python train.py --vocab_size=2048 --hidden_act="gelu" --norm="layernorm" --norm_place="post" --attn_scale=0.0884 --bias="all" --parallel_block=false --init="uniform" --init_std_up=0.0407 --optimizer="muon" --decay_shape="linear" --batch_tokens=262144
MLP neurons of a small language model. Each row is named by its layer, matrix (up: input weights) and neuron, and shows model dimensions 192-255. Each number is 128 + 24 x the weight over its row's rms, rounded and kept within 0 to 255.
After each neuron's rows, "fires on" lists the tokens most often at its 100 highest values on Wikipedia text that the model never trained on.

L13.up95 [106 126 130 194  86 172 112 175 129 134 115  94 138  80 159 126 115 129  86 140 135 167  83 148 113 137 116 123 167 115 157 164 150 121  89 103 111 124 105 141 130 101 166  98  85  98 135 104  94 105 154 128 135 123 115 112  84 134 125 110 123 151 120 139]
fires on: " and", "d", "te", "ard"

L4.up239 [119 135  96 141 144 173  98 103 116 156 103  88 102 102 140 128 132 108 151 178  88 129 141 109 117 117 125 142 170 123 168 126  96 104 188  86 138 148 162 108 121 123 100 125 129 144 139 121 100 142 128 139 121  90  87 107 109 110 135  95  93 101 112  97]
fires on: "s", "S"

L6.up338 [137 111 163 120 151 115 166 151 146 173 137 143 135 123 139 160 137 129 116 132 132 114 147 158 111  80 111  90 132 139 125 162 171 115 131 121 166 164 168 133 135 116  81 151  84 111 148 109 155 161 113 127 100 154  89 130  83 149  77 175 154 150 115 132]
fires on: "ho", "ide", "one", "right", "self"

L8.up1524 [ 83 149 158 115 148  85 108 106 132 173 105 139 136 138 162  93 159 145 105 112  98 106 135 142 134 146 111 127 131  96 165 116 111 146 111 152 102 148 133 178  96 146 118  44 173 109 102  96 107 118 159 117 137 130 127 143 102 153 108 117 108 121 146 135]
fires on: "ic", "a", "av", "lic", "ct", "ol"

L6.up859 [148 100 139 113 130 130  96  99 127 124 112 106 170 172 174 130 127 118 151  79 171 160 123 157 124 163  44 106 154 125  98 176 130 130 131 170  95 123 147 110 140 176 121  83 135 122 135 129  92 130 105  80 107 161 108 155 120 122 153 107 131 141 113  82]
fires on: "ation", "e", "ity", "ry", "es", "gue"

L4.up285 [109 165 151 121 140 128 137  94 135 129 128 120 141 120 160 125 131 111  83  78 177 110 154 125 138 109 117 155 140 122 127 108 126 136 109  99 140 124 120 123 122 127 149 156  95 101 116 142 158 159 128 131 163  83 130 136 154 134  89  76 139  96 159 128]
fires on: " ", "–", " (", "/", "ated", "\n"

L13.up146 [143 126  85 127 107 122 156 104 130 123 122 103 115 134 114 116 104  99 127 142 169 134 138 149 106 132 103  84 135 122  99 139 155 142 151 115  66 115  95 160 195  71 141 150 104 140 153 159 146 158  92 109  96 118  81  98 135 103 143 109 139 144 137 116]
fires on: "t", "Q", "ing", "ot", "ed"

L4.up205 [129 120 125 127 152 116 112 117 105 138 141 128  80 131 107 120 144 125  81 134  86 152 169  95 172 128 133 149 108 136 120 128 138 152 177 111 115 149 163 138 106  98  96 145 118 168 120 109 123 178 139 150 110 145 103 127 105 106  92  96 144 124 118 131]
fires on: " of", " co", " Col", " title", " Co", " Division"

L4.up1139 [119 152 153 128 180 138 128 157 147 158 154 182 137  90 138 107 116 139 111 157 117 138 169 133 124 129 106  84 109 144 138 117  94 158  92 139 115 127 119 155 107 130 115  78  86 171 131 105 111  91 131 143 131 143 131  96 120 170 107  93 115 109 162 123]
fires on: " York", "ive", " Africa", "ic", "ka", "ct"

L13.up242 [130 132 114 129 123 108  86 150 124  92 140 152 128 106 125 128 119 180 125 128 138  99 156 135 120 110 137 112 152 120 111 138 164 130 126  99 101 127 141 140 132  97 134 101 125 158 126 129 124 114 100 172 102  89 141  92 108 196 136 145 166 123 143 104]
fires on: " season", "u", " 19", " time", "–", "r"

L8.up317 [127 106 123 122 100 110 133  73  98 159 175 164 109  90 144 117 112 143 179 155 127 150 122 127 171 122 146 170 113 120 133  82 170 156 143 171 143 117  99 160 140 153 116 125 155 115 123 164 142  95 136 152 126 170  72 122 116 168 106 144 148 134 169 116]
fires on: "le", "l", " So", " Ne", " so"

L8.up806 [180 121  97  89 104 103 142 157 136 167  93  99 123  68 126 126 165 132  94 117 156  94 129 126 111 117 123 115 106 136  93 123 141  96 106 138 156 171 119 126  90 105 156 107 153 122 108 117 146 152 159 109 101 151 114 121  90 131 126 147 103 123 122 139]
fires on: "im", "ar", "ur", "ang", "ir", "ide"

L13.up1138 [126 121 125 120 129 130 135 110 171 140 127 117 139 150  92 151 111 104 151 134 114  78 114 159 110 102  90 108 147 115 162 119 109 126 133  90 151 163 118 142 112  60 164 105 133 111 129 133  73 154 117  83 127 124 112 125 124 104 117 116 130 144 112 115]
fires on: " be", " remain", "-", " part", "ab", "ur"

L8.up104 [154 115 109 121 148 141 161 138 182 107  92 133 125 113 113  88 139 137 148 156 144 127 109 120 114 115 131 147 132 134 115 128 162 152 113  85 150 135 155 149 183 163 119 160 125 112  95 141 148 115  87  83  94 117 123 130  91 141 138 128 120 133 124 110]
fires on: " Ch", "mer", " ch", "der", "re"

L4.up425 [111 118 145  98  78 141 116 194 148 123 107 118 143 147 122 113 118 164 109 133 114 115  99  78 114 171 105 124 123 176 127  96 144 153 149 140 141 179 141 117 157 160 136 130 154 126 105 140 134 124  90 108 122  62 140 115 100 106 150 137  87 129 119  92]
fires on: " more", "der", "ang", "tor", " Sch", "re"

L6.up1081 [145 126 127 111 124 135 150 127 171 110 113 102 101  91 165 133 124 157 173 126 139 125 104 122 136 129 143 197 136 128  89 126 123  77 129 147 142 142 109 140 127 105 119 139  92 134 133  99 113 150  96 138 140 174 144 151 141 155 126 101 108  96 102 103]
fires on: " He", " She", "he", " he", " she"

L8.up1515 [120 135 112 100  92 141 126 114 142 122 140 124 144 116 105 141 143 124 130 102 100  70 154 135 113 110 126 177  91 109 111 146 162 158 152  75  74 114 117 126 101 131 133 161  78 102 110 136 166 117 130 141 109 117 129 131 142  86 153 108 177  98 131 110]
fires on: "th", "\n", "d", "ver", "way"

L8.up1239 [129  96  87  91 157 139 132  93 143 134 150 130 114 138 138 159 143 107 175 139 156 125 157 154 135  98 133  80  93 128 127 139  99  99 111 123 133 153 124 178 108 114 117 139  86 128 124 165 133 142 183 163 121 113 135 122 127 113  90 111 119 112 113 126]
fires on: "O", " O", "o", "na", "re", " Association"

L6.up1069 [135 115 110 132 127 126 155  84 109 137 113 147 139 111  87 129 123 107 138 150 111 118 143 109  94 117  81 136 125 113 120 114  84 123 126 126 149 124  91 145 149 108 158 146 139 151 105 142  92 126 139 140 137 158 152 156 121 129 174 115 156 172 126 136]
fires on: "out", "ur", "ic", "leg", "\n", "ub"

L6.up497 [ 89 113 145 100  98 163 150  93 157 157 130 130 131 161 110 155  86 134 130 101 142 101 108 160 129  68 148 125 147  94 158 137 120 149 114 130 146 143 119  99 130 109  91 122 124 116 120 161 103 152 121 131 105 167 182 128 154  80 136  99  80 133 144 125]
fires on: ":", "ab", "vision", "-", "our"

L8.up1109 [172 118  85 133 103 127 142 152 133 153 121 148 109 100 144 183 111 102 138 148 138 116 120 179 157 165 105 107 125 145 138 112 175 134 167  98  93 118 114 140 146 136 132 118 123 149 153 174 150  88 125 168 131 135 102 129 154 153 143 129 113  83 155 135]
fires on: " \"", "\"", " Go"

L4.up1096 [154 120 136 112 117 135 115 114 107 151 106 119 105 147 155 135 103 116 119 145 146 130 120 120 143 109 136  92 123 157 102 125 103 147 138 130 118 177 123 120 157 134  95 114 108 101 124 100 109 128 127 122 154  98 157 164 126 100 110 141 158 106 186 139]
fires on: " pre", "ological", "---|---|---|---|", "present", " re"

L13.up1364 [ 82  74  99 143 113 141 165  73  97 129 151 102 107 134 151 153 135 114 111  64 151 130 118 167 142 164  92 154 165 138 120 116 123  79 125 119 135 116 141 106 133 158 144 145 120 137 128 124 120 137 123  76 113 124 122 110 112 162 161 131 141 100 112 105]
fires on: ".", " is", "\"", "\n", ").", " an"

L4.up1293 [120  88 149 193 127  96 168 129 126 135 117 147 119 135 174 137 115 102 111  90 174 112 171 154 140 155 119  81 128 157 132 117 128 166 162 124  84 137 101 123 120 130 163 104  64 155 141 163 133  98  97 115 132 109 136 101 113 170 162  82 104 121 115 113]
fires on: "\"", "gue", "]", "vi"

L8.up1272 [144 123  86  88 118 141 133 117 113 147 104 114 112 100  98 142 140 130 127 153 115 125 145 146 163 118 127 179 144 141 121 134 148 133 148 157 119  99 129 103 139 160 145 136 116 152 121 119 137 105 149 120 118 154 162 140 109 139 183 138 123 121 152 103]
fires on: "t", " ca", "al", " defeat"

L4.up845 [118 122 135 141 119 123 135 130 187 154  82  74 126 110 136 108 143 142 130 132 159 119 148 140 129 145  98  82 138 111 150 146 136  85 120 149 109 151 148 103  95 150 140  82 128 126 135 110 108 184 123  73 119 141 103 138 138  96 142 151 114 136 150 112]
fires on: "ab", "ed", "burg", "e", "es"

L8.up321 [122 128 109 126 126 176  89 125 129 127 169  99 132 118  95 148 119 110 138 149  73 108 171 142 144 118  85 125 132 104 149 151 123 151 157 103 110 143  60 112 136 129 172 110  80 128 136 138 140 102 100 127 171  78 146 129 112  83 127  86  95 132 117 110]
fires on: "ed", "om", "m", "el", "ent", "s"

L8.up311 [140 122 158 111 123 127 124 135 125 123 114 134  91  85 167 138 110  76  81 142 127 175 162 149 130 183 124 172 139  89 163 101 128 155 145 186 130 138 131 145 129 136 136 139 136 173 121 156 121 120 115 124 145 176 102 132 138 134 149 115 102 137 148  90]
fires on: "\"", ")", " Australia", " &", " Gu"

L8.up338 [148 112  96 137 102 145 158 127 106 117 136 119 119 158 144 102 108 120 141 106 150 166 133 138 168 181  74  92 160  98 134 150 148 165 142 124 125 112 146 142 133 123 134 123 120 149 121 105 133  66 136 117 147 169  94 125 162 124 111 100 138 105 139 137]
fires on: " on", " \"", "ad", " On", " up"

L6.up1368 [151 157 125 113 126 151 123 129 154 123 154 115 144 120 120 125 138 163 111 142 125 119 123  61 151 110 112 185 123 116 124  97 124 134 138 108 106 104 107 159 142 146 119 168 149  93  80 150 142 165 105 137 126 110 163 123 135  96 112 100 148  84 137  94]
fires on: "\n", " |", " at"

L4.up1337 [108 127 124 173 129 114 105 123 151 119 111  65 117 169 143 154 131 135 118 111 106  74 137 103 164 120 136  84 135 128 149 150 132 105 112 107  96 132  68 153 167 107 153 126 128 131 149 165 135 126 147 144 134 163 104 172 188 135 130 118 119 136 115 128]
fires on: "p", "j", " For", "for", "born", "ach"

L4.up1132 [179 169 128 167  87 114 143 109 128 153 105 108  90 115 132 159 127 128  91 137 125  98  70 159 157 134 169 118 125 145 149 115 152 153 153 102  90 122 136 109 118 159 171 119 118 144 184 144 171  98 104 143  87 143 113 126 152  78 155 134 149 143 131 112]
fires on: "D", "ie", "ge", "d", "der", "na"

L6.up1456 [147  88  97 138 106 118 110 108 158 146 158 143 138 114 133 111 111 118 153 132 122 127 129 169 130 175 124 113 147  74 146 112 162 152 124 145 132 112  88 138 109 134 146 128 142 130 126 115 101 133 185 148 128 142 114 137 136 132 129 144 136 166  96 140]
fires on: " so", " So", "or", " released", " United"

L13.up349 [ 87 130 184 107 125 127  79 116 101 124 145 101 163 109 144  97 164 125 150 112 167 106 137 118  80 135 140 120  79  98 127 100 124 130  85 102 127 109 120 170 110 113 104 127  88 175 157 164 175 124 120 143 120  90 158 118 116 141 111 112 127 149 137 147]
fires on: "===", "th", ":", " women", ",", "tin"

L4.up550 [135 158 102  94 139 102 119 126 101 208 112 128 148 143 132 143  85 142 131 115 147 110 160 156 121  81  93 106  86 130 134 136  93 148 146 134 127 129 120 119 147 163 126 149  83 129  90 120 131  99 154 102 119 149 133 150 118 136 141 100 105 164 172 130]
fires on: "r", "ir"

L6.up1096 [137 146 160  93 148 125 104  82  84 192 194 179 150 126 171  91 126 157 139 114 148 164 107 154 172  93 168 103 120 149 116 155 115 129 122 104  86 121 136 120 108 119 115 157  75 140 149 111 104  97 142 142 143 115 115 114  90 134 175 124 115 138 167  95]
fires on: "st", "\n", "en", "ir", "ver", "ze"

L4.up1161 [149 106  91 123 109 110 159 100 151 134 132 119 133 128  84 103 169 127 146 163 170  92 143 123 117 119 106 158 120  97  96 114 133 128 126 114 134 132 104 150 112 121 175 101 154 134 124 114 109 119 111 100 126 131 115  99  85 133 152 133 101 162 134 152]
fires on: "ur", "rd"

L13.up89 [146 152  86 102 135 146 158 128 111 147 121 143 115 136 100 162  90 151 118 138 147 127 149 162 153 132 119 154 151 158 132 138 147 170 122 138 129 113 146 180 142  95 152 128 107 197  89 129 140 136 145 107 124 118  97 106 132 127 129 115 161 122 109 102]
fires on: " T", "t"